config.toml
hidden_size = 192
norm = "rmsnorm"
norm_eps = 1e-06
positions = "rope"
rope_theta = 500000.0
parallel_block = false
init = "orth"
init_std_qkv = 0.0235
beta1 = 0.9
weight_decay = 0.16
lr_head = 0.0123
warmup_steps = 358
batch_tokens = [65536, 131072, 262144, 524288]
doc_mask = false
MLP neurons of a small language model. Each row is named by its layer, matrix (up: input weights) and neuron, and shows model dimensions 96-191. Each number is 128 + 24 x the weight over its row's rms, rounded and kept within 0 to 255. Numbers have three digits each.
After each neuron's rows, "fires on" lists the tokens most often at its 100 highest values on Wikipedia text that the model never trained on.

L2.up765:110180110110122138133140104114125173106131145141102083120117071152144163153142137163100147136100134110127143114112131110159179139145140101178148156107088140180136159125117123108121095116159120107132134159182164135117112125129122150125119131101135102109171129131107129144114148111100126139
fires on: " until", " sp", " or", " II", " —;"

L4.up518:123175138098154147164142139154121157117137116091097171117127139118163182137124149132149134143091118156130116101107145168115095139183154109165128153144149139116123121092144212112148073120105170143114110167117123103118119112090100127172103117171094122156131099135167164096099116095126128147
fires on: "th", " Most", "rd", " Azerbai", " Best"

L2.up624:110151117135126145178137128143107125128114136106073086119091072181170141114144124117113151082091133108126133124146117158140174134129089117111146132131098133134106099131118115136130119114129132145115146083134125140147124116164162124141075086129111126104154153129151091119134115097133168168
fires on: " one", "I", " of", " &", "|---|---|---|", " had"

L2.up464:068056119111137134178134137143126102143116126137114181144136121158093126156132110131143143111116146146175109092120119147102123159116125142105128096130131136078107128137126127136130092099120145147139127080087117122133149198196155095175134166117096143105120122139141113152117100145141130149
fires on: "'", "’", " Daily"

L4.up18:157106177127107110145107114170140170130173146172121147117112167137145146173109163126137143122115137135142126130128133153113155116106109149173104114152127128173081118126159152163148117126100135134133087150107099138074102110115156128140100134106124116160111121137114141107115108113104128156
fires on: "th", " Best", "-", " a", "Best", "×"

L4.up53:102145115171109146101122139216154135164161126116145102088132098149134121124104145091092163159115144148149145109100141148142120155121115160091181144143136127175129145063120162142069156131091106163100111156112109149126105128120080129095127151118114089096117116137105119140121154138091147116
fires on: " $", " £", " −", "$", "====", " ="

L7.up627:083110127119114121156098141115140098136121103126177124137137139136134103171137128109109123105124132158137097128176116142126150189125117155176156141133124085094148167152151137138140137132114104143114132114141100168110119102172146090138134187155136122134121096119157110123167119110116108095
fires on: "'", "-", " his", "0", "9"

L4.up165:140088182108137115101193167140110088132143133083116188151106137100126152136128174107112084148144136125136174109112174131141112145105134147144127153128131089134113109149111148111145161098160139157104129112104143087136142127100131133130126117154159140131138154134139109129107099150125099085
fires on: " l", " h", " lead", "2"

L2.up660:141147140137135142079083135124157121137131126146103141156124157116137087124103136075121138074126094111161117135131149125106149186093128126126126142162166116103165119194149157137125176126096117081097104137138144126164117124079116139095181118134156120142099151105131145139099099146132126111
fires on: " of", " later", " both", " although", " but", " to"

L4.up117:114146159103116096136102081198101117125189139121134103109138099181137120137127124145157149113127134146104123103089119158114126125123119143142136137127126115133120148130101095113131110105107094124137097157128155140149119077119121157106115117144092133122115104118112152106113119120075145156
fires on: "%", " housing", " households", " banks", "ks"

L2.up539:126127123137145102180141161149103122125129145139104093147146136125119139176143100150083104135155142157143162116123114139162116153118095111127168095094095134092073175111160151114124144129148141154155130072106125129141136143159128118111104182129123133136149123138135129140098127147165136123
fires on: "===", "=="

L2.up558:112125112139116090143093093083133095104119106132118118117101101122164119112132120153145126127139119132124151158145070127142121157140082084169153139107088107113118163124142157101146134094139108122106155127160130156141169137131091122167104145119134139063117141095155103145167174117113121114
fires on: "'", "-"

L7.up162:129110101135154134143131077218142130118134155184123144154129129146144143110124156145131119130119152164137146163115122133130138167111131125088116188150142140117142138094193119125091118126135131159128163135085120165094121148129136112115128124153150133114135099114075088088138108097157158091
fires on: " one", " a", "1", "-", " an", "7"

L7.up678:169158091154122109156093141143158124142111145139118134093111104096168157074122122128099110120135101158108164127113149149161103141137109136135171139115111114136126155178115119105126155126203138133097108132112130125135118146108124126117110132136124132103112108123092153165137151099141146130
fires on: ",", "\n", "-"

L7.up577:116101073066108128152104106114146105130122132120137127108120101135172126113119100092155133163116150136129116147116129133134118136173122093140106112115131160110135117142146127100142073109189065134150151177144130166192129167128070124119146137120146136098145132144159116150120110139177130160
fires on: "\n", " result", "4", "1", "ion"

L7.up713:155128123124163105126083115200137094140115148159110118195117119121150088139171132127107147159192127154155118132160128118148125119136121108100153141140135096144142141159140119140139065107136170123150129138103128111129157115103134164125131129065107150131167112135132137130149108082150132119
fires on: " a", "=", " =", " ", ":", " one"

L2.up155:140068151144121126096117131105134100119124112137119144152148118145130124158091126093117179128150121104131122125100134120063150092098129120177105123112113129135130110178149145123129116105130101073074124108126166127158161071079125141123156140149143135150112126133132126152130120119109126112
fires on: " while", " rec", "|", " acqu", " were", "h"

L4.up670:142155082139101112127180096146172092105113133101122131101120081142145095132134127144141146163084105136104136127114086124147136091164147138116099141154156166132158112111158130167163134123153118097118152098130158151131129124112104116127126128099113137136118136146144130128139133131123139134
fires on: ",", " to", " may", "=", "m"

L7.up386:116113125130127129063117091102149113092084130124132080119151129126079130139090121161117140142132124156163114111136117128107136106146120134121138153139109081103125116204110110113074163147092113127126157149095118166150107119098128164128125182106126147128132119112150163113097123106122164131
fires on: " of", " (", " album", " a", "s", " at"

L2.up518:134125127128090127113088165104106134126128162116135100135095121132117144143113073105140157151112154163125113126198120134181122130132051142182118102070121140139115150126120097064114169091146137169117131139115119104108111125131081140182117116102129116122120127125133147167121182120096110109
fires on: ",", " ("

L4.up526:140081154099150116134110115120164158120098124150089136110140144113102100141144136093141042056123107139121115105096085121121180127140147150094131103101149153094122087137139103113128121144139103117145088110128128110124111115156119129110125133099120170106101161125152112084120171141177143128
fires on: ".", "4", " their", "1", "ze"

L7.up508:129115155140135104142071071150149103124098143145140172149138111113167089096144150180126096163125117083134162137148121128118172115116154122143162094133096143135104164140123130130111147134135132089130093128145118120139206114145125129141123138143131102125133110111127120185153140111110151044
fires on: " the", " an", " a", "'", " with", "."

L4.up658:124161101158095152099119140149151110120119112144127150170107089160164112142143156132161156151094143101118091146169103124151125143073113105104124139091162138112146125167159123120145122136127149099222151110142121145121094108145137125140173115111120159146128144113099126120106100129126104151
fires on: "\n", "8", " ft", "4", "3"

L2.up340:148104124134135132143083148144137124175133104130169161160132150158090106119140146141126138088128117168112087107171103132126104131119137147119126102132142138136152085094113139143135105130098157142116110099117076084143125140152144121135124128138070132114116121128132130173132114131121130120
fires on: "'", " such", " following", " received", " to", " gave"

L4.up390:182131164129124097125074116135136114146124123181116117117110141141108149126105098114125119111135109118133142110108149109119106120136095100079134101170138082125134130134107122109161105107120141109112121134137156071132148128111155092163131084154081138151094103109118147104130151127170127132
fires on: "-", " tr", " next"

L2.up186:098094125109137048103084125102100133142093115128163135120109098185130143173115103098118114081100099120167106119107161120130144172183129142114128120101116138133170128144136142113129093133107147115106091131158114144120141076158104119135125150132120146154165171127135152135102147143097088138
fires on: "'"

L4.up177:144158140158104113155158144125092113207082149132148147134117147105147137108127110144121150132091109135134141143139152150157126123136092154145139135174146103149148093134165154157184097131157126155117139127113129142092121140132113128166131071141057109113137125149130150132146123146211086126
fires on: "-", "th", " real", " third", " of"

L4.up183:103142148113173140148129139064103176092120123110117139142128155064130141114126166114099108126110137171126124126089118148099178129180110124121091159136113141112106091145103175140153142118118127107122112117101124147072130121129111114160140140115149142132105155135199133130136149153120136150
fires on: " J", " all", "o", "u", "on"

L2.up389:163054120119120074098078136109132130144131120155179136140096198155101106126101119108142146092128072134108096134127174095118127128100149142159149124123139122130177104129104154134108142123118184085056108113129098130140119114128144138113160135163151132119108152115132141139125143121113123094
fires on: "'", " of"

L7.up755:093144151161143133070114078129102112139101128139134078112115149130118161132090162167121131116130158140148120168137127148132100124108152104149164125131124148188052133148108114114109172127139086132121119151131132121147089132144148127149133142121105136120105095103090151124085098102090175122
fires on: " of", "ün", " War", " February", " II", "3"

L4.up166:133150135086113139143121111157119118115084111148158109087132126128139107130161096149090100120102117106131145107133120103187149085142141106049109145141140095136128149158129152142163131149150164117101125100119161058156149161132122123114154109133119143083141133137131116122154132165152154137
fires on: " |", "e", " (", "he"

L2.up234:099150123120133139136099146142139124127095123130069116106123159138147138139121144140098090126081130119146097138104091123095101127115110151089148117130190132124148133178141124145108094113092098083139105147129099139137156151080115112136121133129172128142155076150126137136093164143153222104
fires on: " by", " of", "=", " to", " referred", "s"

L2.up537:137082169120104112082131145115153085102122108154132108122128102132125106156092143114144152095168120103096123124144111130161171132127113130123125165124146090123159183206142160113136160143117119110141140172145083124122108145106132151120104098127141147153153115111106161153153129126149118098
fires on: " of", " an", " later"

L4.up257:170179125198101124134105108139127133201134118114154126122131136096120172098139183144137168093116108148127168120123124170166102097130088100100131117125116150121145130132113113118117103137119097145184110146162116165097093099124110133154106132159143084109135067123120125118132142139095103123
fires on: " a", " G", " to", " S"

L2.up468:102094121081142082135075146129111129147116108114147139115141086164120145163089154125122155084120121102094072119126102156108093092098103141119111113144125125134118115108127126110118094094105168169132121090116135116134132130160187130169086130137135153157113124148116103172150092112125113129
fires on: " of", " had", " or", "\"", "}"

L7.up395:116134131148146156138147115146113137132139136136100156134106124101140136136126111146117154153117135163107139143171131097205134131101105150100133138077134093136133125103129121144107148113148099121108134110108115149097147143124124128105114162174110126140147116126127139102108168138111125168
fires on: "===", ",", "==", ":", " |", " on"

L2.up747:097126134128113101121129120110076167124133157083141118087126102126155152091120092137138119079115093095177149126086091134137136151110115109135165134122137145154109138135142124105116113127126123088164129135170177162145114103118126147132134127127147123164123174148096122105117129137115124156
fires on: " first", " or", " "

L2.up414:106068117145116126138086102115127141144120124135102184128121123148101136123147142154150133119135135146128141094121122164101133147129160141143090130123108140114169136053116117117151136112147105142108144126117119119120150102164148118146115156110083142123120149122142120123161111135097141158
fires on: "'", " which", " —;", " result", "coming", "’"

L2.up515:137095115147112090131111140136141110121146105152094101125089109119181102147111126142125171147128117099138188128137116095163214150122126093145127150153118110123110165192104133139136141118131143123084142121166113144139134128092140120136133162140126108102126122104140122168109155105123143107
fires on: " both", " off", " that", " to", " own", "B"

L2.up344:122131092137104134124144037158130116108105116151123141134097136104125121140157139154121139129136170110122177101149122102164132149133161124134158134123134116127147163132159110135080131146134185122129115104123088092154101170132124133114113125118104156128124106150139120096152110100117127153
fires on: " |", " (", "\n", ":"

L4.up21:139182120150143080105122099077175139130120138150118108143130139126145124152133158113129121165134157143122110120109117114148139110154140084137144122120118142165125127107118133102161153140061148106139148105149128118106067132100081120165134086098148139114105138126086162125152111165149117123
fires on: " un", " more", " aff", " a", " very"

L7.up687:134073129091126099136096156152133105128097136102126128121144148110085160118124063116113155113146162107116150131122091164125107152119128110142136147037115085156156157103114090131133140135102091111153151139163089127104117140149144119171142097124157118095145151145083113131161126131068102118
fires on: "0", "6", " ", " On", "8", "On"

L7.up238:107133111121112128126136124145116120111140107124190097176111093167120108104166129076124150114119129107131093142128130107113146113123112104116132134092129052094151139189110190108121132130125173114113165125159142216138110121103096151142108135171116178144121135121141153116144177133111109153
fires on: "-", ".", "4", "3", "–", "2"

L2.up59:133126105127105140118137137092108142085113089132138150113128118114131139087172131133098154102144162194133120139139127130191135161143118127136127109093145155153160196127112087119114107096162098143143111086112126153147152129127141148111151120122110119117092087117159122203120114092151135134
fires on: ",", " "

L4.up368:134138125145097118148112123119146137140137122113126138121125126130150116180127180148146136124108134106125123132179166160142148135128150102129073146126139107153120151127086156112145150134093156144133121105094115144167099068121162121112093129167113098112115095146089111128157135154103106110
fires on: " a", "-", " th"

L2.up116:165118136142119130126144160132148185108128147131094093090105118127143134126117131119123120157118136119210148143141061138191175147141122121142153154156146117113144174157127097142114177132136124119160162159138166123117103112122119152116129173109194134116158138120074129114114129156124144127
fires on: "P", " as", " war", " m", "j"

L2.up0:110122135162112076133162127126132147130116127114168148110148161131089159150112156161131118151103102146128103115195076123112151143112154151111109122119182140139132114076119125158128131098162126108174138131118104110124129104131133130132111167111174127114159116163106135106148144114111148118
fires on: " of", " s", " following", " "

L4.up381:173131107120142132148182127100155102144145151116121109139131129092124137133120131107117114151165134117122117104062144124148079152122137112102134126126136103121111098123060108111180148199110133092152133130116157103166134086149162099133103088117126122085116119127114130141148102148155127148
fires on: "A", " A", "E", " a", " ", "-"

L4.up363:097111098117128072112225154152111118103125144109120134135121123093163107108101163110129080105140160156122167121097135143120109116155106132119149110119135095107143136123105139126150136138147107116108108114113172104154131142142140130150098153119164165108165159123119118101176133142139139123
fires on: " l", "–", " lead", " L", " Result"

L4.up580:120129152134108134153134138105132151111116114104142126082137147149113155107109128143100163131163135147164113124099102116117136139122153146132123138101129119126103135101125137110164102063077118090128120173120129094100161150091069149146090145123147103145086120135128159142119128129098140105
fires on: " of", " for", "|", ":", " Won"

L7.up209:129129106163108125115170149152117117113113146116047107114114085135141161139112103180147154178129147143117150117168105137108120094152117105140137174113117128140052153148135134134133154116122101047122109120126119150158130127112110119117100129122131147105153105111105107136115130089154146160
fires on: " |", " Sch", ":", ".", ",", "="

L2.up335:118133110133116098131082093070156089117125113134109117119112109123159127113157126155143138128143126118115169169132071122150105146131072079142169125117088100119115151115151171108129114113137111121125162128158114144142170141129102120166119134101123147076118140101163112127162181130112127106
fires on: "'"

L7.up623:109120091152097115148126154131132090124123117140099084150118084147106150118140146158153173116128145098130111124110113126096090140145102098127116180093093126171124169132121119100116138121094125066136124131184123142091129142135149116133098165127098155138145102131147121091145160125145105159
fires on: " an", "An", " An", "8", ",", "0"

L7.up700:148124144147109122142121119116137101143139159088120109154109123143118143088139149213141153131095093117107171121144121099108104129106133141122105157121113110149100143146105115149097125071117139063141140115143125170146185122087095136144127130166117142119157101133112151098129153130108072138
fires on: " and", "==", ",", " ==", "===", " AT"

L7.up662:124120080139092112131153096127173100137115183100070125149138097146187112139126167149127127125116123131117167128138114153178127137116133142127139096112121133123111117099145166097164122110161063148145135139133151133135123157124115165137125125105119190130148098123135147122113123122133144137
fires on: "\n", "9"

L4.up287:146108164144154130158128130181108154127117095097131123108135173083170141131130118152118148138099121114126119133142115099162107115157160093156094137124139150130155107126122127178197100118091151113101100139104089126136120137145087114147136132146119131140147155121144143139087104136106149125
fires on: "9", "th", " part", " Art", " Azerbai"

L2.up288:067114141125144108123111084130129109119104059123113062096083152127121122099136130158120133110130110128150131131166102128098120166142143122120165160160114074101157140189128165127131131131133095174095109197067143086141130137111143134146122173138134131128120179142158135158170129136078143128
fires on: "s", "er", "le", " of"

L4.up146:146092152165128154147141126148152127160133127095126120078132159141139138128147076147135172150117115055108127127132089139151121102113162120128094114141122102147133142126136104150141138156114155148047081121111167120117176157123128138140097135100116102151113147135120131164133093144111155166
fires on: "th", " part", " of", " or", " at", " exp"

L2.up650:142142119137123132183150127137133157123132138116152083106136153120141127135138118087127118119139127148155170094186139143132122147133133115133154089082097143128119142167123105158144119117157134182174121099111102109124162091175135123153109110149160109109142166155127118142122155139108084124
fires on: " G", " UTC", "×", " T", "J"

L2.up124:154128127152142127153137146150131105101142112146055149117138111128143109144122118112121191127171146132161203141128167111162153130142117134104114142134098134086125172158126128142140145124149112147086159090110151128124156138119138114142159116121117132087126103148160109157102157123165121123
fires on: " He", " well", "ach", " she", " She", " available"

L2.up377:117138115131134134158095122140136147146150126123168171129123139117166093123133115118118135086147112129140180090088126114177150176105111121100160122112121143124123163118152136136146080133139154199090116110139086125134152178094145101158119120121096098130121139154128135166080115149166125110
fires on: " well", " he", " last", " it", " List", " subsequent"

L4.up203:132183146091116162164133112148164122108120125107127144127112158111104129111095099131091151123102131122155159151118142147124131123151113104122153152141129158150094089120145159171089089099123086148107119150125121098098180160118072112187122120158157134121133099126148137100106143113099156099
fires on: "9", "th", "st", ":"

L2.up639:125145135113087156122145123109156136169113119134158147153144123168132105167136118108116098099119081132125122115091106100090108121145115166146127107090133138131165108134154167128150089141137175171123100076142122116150149150138136095132128163125122146131147119148154132142121067086169137099
fires on: "'"

L7.up355:153119098135113129156126141123184109138106106160109110130149125106145136098107109164117106127114099114164157130141119130129126167149102116159154136122113116181103162168176121146092132126117096108123102152130112101180106131116141110155159145115130191138139117117105181114108098137114115161
fires on: ",", "C", "-", "H", "/", ";"

L2.up626:183160154134128180140114138116118091126140103126139165137126107169109133192099166112102151104129117088102149120106104128062114096128085163104120131100153128110133132086151163110124103134135154138138119096113110121124159133118153134169073131146149133142141134153154128157149136094131114108
fires on: " only", "'", " even", " ", " effectively", " Soviet"

L2.up261:140139150133142117126090099130119093118104135129089095119107104144153146120150117100136119087149125146119133101136126143167088141099141100120152124132143114106120135137133086105154190127115133166082129134113123139099139116116092146155128058127094111135116142112122128099158139135115084168
fires on: "%", "o", " an", " win", " lower", " more"

L4.up606:119143165097129137144113078111145148117154124122093102135119133134136178124132132140114180127103092135132148146109148124122156130139104139105088117133124108120103096110107107149154127119103093137093115123130133143110143154087124160185127088125140116145149140130149134110120082161096180120
fires on: " as", " present", " of"

L2.up617:136112130111159121110172071120200109158106096127077112095137134136132124077123144109088137121111126115135126122112125126126117153135111103140153147119134104081135124112169186123167113120069097142117145176191139130129152151124142085124092139113165116122092133083148131184104170107110109111
fires on: " of", " for", " '", "pen", " right"

L2.up512:098084122111111117124140094132109104149119132121095149135120124138104161146124122138128128114121122126101119136104127139102138115191102136121147135116139130143140114180129140108142150126133104144152124114144119117128143081149102124129053128138117153129107126145159129119147127106131148148
fires on: "'", " Mc"

L2.up32:155117140141147102134107136098144109165141142100134131138125107157158169132100104112153092112121131109126126181108112150108125127127090103137118128145119103090172126113100134094192129111164086122131162152179106153089154116119124124139144135101136107111125149100105091129147144133166124055
fires on: ".", "'", "ed", "s"

L2.up449:155101106113118140096129112130141121124151126151078108167120155097161098122142122128120132144142100137145107124129086086150104148104143118160123154143128128147159165160105173115130147150137136078065111152141124128134102136082141123139181142133116125106096134110131133114130113108112142128
fires on: " but", " both", " can", " Can"

L7.up763:125165148127114181165125140118150137135141131115156143179112157142127066124138143091118160093108140172146149132155119158127106162108134143144145130147127124084136096118096128143138074105152117150111147114158082133144134183124125140111135131150083142119105160115144138092133121121146117156
fires on: " ", "),", "3", "7", " now", "5"

L4.up428:126118094138124117158170125066090130127154164088161133095119112090118156096114147161152142101136126132124137128110117116159137110150087119110116118152129109125161146105153157128187104174163104159119121095090097146131135115156140155129129140141155137095158135132128133146162148158132151131
fires on: " B", "G", "),"

L2.up581:158127132132144127158125153146127137141102136110136139112135120109151134120138135115147156153135175127061092146127106150086134158068120138122161122113145147105148105143132117131117119129138136100143142117117150127138152164138120129136096067123103095123130098143152122161125118136131124143
fires on: " which", " used", " such", ")", " known"

L2.up23:136170137139117174142142129135112085142126152131121079123137094149139114111144113122124116030134094122173118101110127141120077165082114111108186112077109132142140128137146148126144113146106148128096109104144138143155125196118128140117101092131114138156112152151121117139125116129144117150
fires on: "%", " only", " even"

L7.up120:160151107099127146072119096136126157112138133133153186169144102119148155118152148139108151130122128131169171114122117146136152165125097129072085115143113144132147154141160136088123136125120160131139126112106188095112127172140147112117123164108130088130120130133082165137117167116158127095
fires on: "-", " ", "3", "Personal", " a"

L2.up584:154062117108130125085120161126156146121139112136156098133115099138119140116135122113152151199127131139154112121111145144162096105154157139137130132142103123114148168225117094124092122131140168101145133175133113138136131102142148137146143190108155134111110140121096137092138134150163086094
fires on: " New", "P", "'", " sq", "j"

L2.up44:066106120110107092112106119119132201148129126107137158130139139143090109124117133145121113096133115115130136120079092134113096113166131143131139122132126145139170171070144138116111117137101088144154110133128138126149141045160162129128084220121119105139128168162125131142114127127115155139
fires on: "'", " who", "History"

L7.up459:172089122114109123109123086117122114099165114117088138102148125174122151146132115111132093129127121127129092107118131119158174131178124119063137088123108122135154121103199115116107112124174123100191114116098153109134151129179122147100158139120095119143115144144144131094099140133094113139
fires on: "2", "1", " ", "3", "4"

L7.up475:118129119138111119096139095143122123106143137126094099116126098135147159169117132145146082190124122148133117160079111096123093097145130113157126100123116106126129166178128068095200108119130186048183103163138176117142110119162132132104113120127113113123190099108097134099133117147160130111
fires on: " |", " a", " Am"

L2.up605:116138136139129123166148146135129131108099128098096148113132094169176150154133140090096130107150123120131137131106174139093165114130112126100154115124146133076143135165152111150140086097137131142120128099117174153150151130141150130132064013133104110130159138161138109175122131114119138152
fires on: ":", " only", "|---|---|---|", "I", " least", " Royal"

L2.up239:140139102111120137158124140075133123084138110138135118097092135096121152138118114156137168106127120156132097125181118126196118171137088133159150118137145160161144132112140104088148160104134146143093158143157134098073121149118125128145096134149150136135108113119141150155125147107144116115
fires on: ",", " and"

L7.up345:149125124142119127111090126140116096092130122071193130143140141125101155131132147142135177095121084151153164145159136149172136160110103115100093151135145145096163146080143148120173121102126072151143147136152158133163112120156114141107138130119126117111152102131073114115147165110127115142
fires on: " Ch", " most", " more", " very", " C", " Bl"

L4.up316:137075158089125123157143121117130131108133157145128136083119111148141143137152099136116164132140110119115119124135141133171120162153156138168049130149115133202087124101114138127161137093083150117090135147077107102132128088129177134093126105105148105125136141118129116142126075156081118105
fires on: "-", "'", " |", ":", " List"

L2.up492:118134121142137112146154119109098109125105147119170085138133102155064135146131115136164093087083128130121126119101130125095091136150126125129143106089129148126152139135154117117142098153123146090174119141140157149103095158144081126198088120124086108133141190138122133109118158136119110159
fires on: ".", " then", "'", " later", " al", " only"

L4.up503:137132093177163101077102110127130127102100156136157092120114130130133132113145150131142125148130130157134137092116097117094129149089066115081145146141132131131132097143092122127175114138105061157176145105149115133099146106138121090117138117143102154114164151128122124160123161127065164142
fires on: " c", " R", " r", " L"

L4.up506:141105119108179121140180125127156106131090141125113104160145124144097129119149120090115098108143122144134126121120126122145138160088152140132155117137092103130148104136101108127077168133132082148095068153140126149177125171125124143184127144107129115100119157125133109140123135133158130141
fires on: " New", "ing", " His", " These", "9", " full"

L2.up309:093128117118123173137123137113123141153112129103160157119128130142103138118138128126127117105112104122113068125101059143080102123144132145123148113107144139168181067096132121128107119129140152115110114118134135122120109107143120130161055116131143138140131149169120114144141108108079192136
fires on: "'", " and", " or"

L2.up597:125110151138072136148121116112132074117117136166080154119125121144110095171116125154099098099169102126083170106108104117136137118116120150113128144075101115115172167186142168132174119176137109113098133115154120123111100141094115127160101159131098159145132142134126146160133115094151096138
fires on: " use", "'", " Total", " even", " now"

L4.up591:162161093096136102154161080126094100111123153126144133146130108104087135105125127135167085103119118114135173129101140101163123147121119102114112135108127100134121104148117127117166108112126099160174113146113112115118154128132123137144101126196129087123141087134087129127183129146117121099
fires on: "G", " H", " A", " B", " out"

L2.up159:140067145141099132103107121131163094126115105140069143148123146131145096129127110141115135126157122141153175116124139146130135101081159138117145126148087107112167189135142117141168119126122102178058120094104156126133152050175137119133126084129095142121109101137152127161148193130145114106
fires on: " New", "\"", " \"", " Colorado"

L4.up33:150096119103142147152124116110128115075101157140135111135116104097107145107140127149147123092122114148122128130069139117138111144135185091155093149149130139168140151087100126134161114106166116157107114144122129095156127092139134088142112106151126149111148096125098133120109142151119086113
fires on: "-", " St", "Ch", ":", "K", " San"

L4.up353:123131125097128159162143097121147159074073166131174119084104124146168182135114107145122143125135172123105105097157134142185090119124168128089126126163137120152159107103159125115149122150151111147087158087113138122151113112141148138127136075151125124142145140136095124169125128096129149137
fires on: "th", "st", " Most", " High", " Daily", "rd"

L2.up667:110116133155097091137135116103092177119133161094120147105124184111128126116116110146111112166103122103124181149090117130131136150135152132099124104112138144106107124130130087123126138120154088098110149131160137133130127116107134112136114129120140111148178171128104124091122129130112132152
fires on: " first", " ", " last", " Germany", " further", " attend"

L2.up302:073147153140128064103135120109100140134118126097182115123105089157097138141163128181113120111105104107124109110116088138142122138119122122143116115114158132166134106165129110123119118128158137138119132164155065138119085122153131129175089121107140119128106180135101135102129096119101067137
fires on: " ", " and", ".", "ations", "1", " results"

L2.up457:115131140145143122164125146148124157117138134101101169122126136102125154149133124094109147165135154135091146109105128118166172146097107134143109129140143149078076162173150118140133168129136077144175151094086147148141145120131131124141135166109095126109148144133148119126109070118150128161
fires on: " She", " I", " she", " =", ":", "==="

L2.up194:130139119132121152152110099136115148146117139108082162153132115140140162107141138109100146114117124119097109126119117141128116133198120126151102143154140129149130036052106118119128159113114137180091135128151163129116143137097152128125110131133124169137135122147134117126153098093096145148
fires on: " of", " was", " became"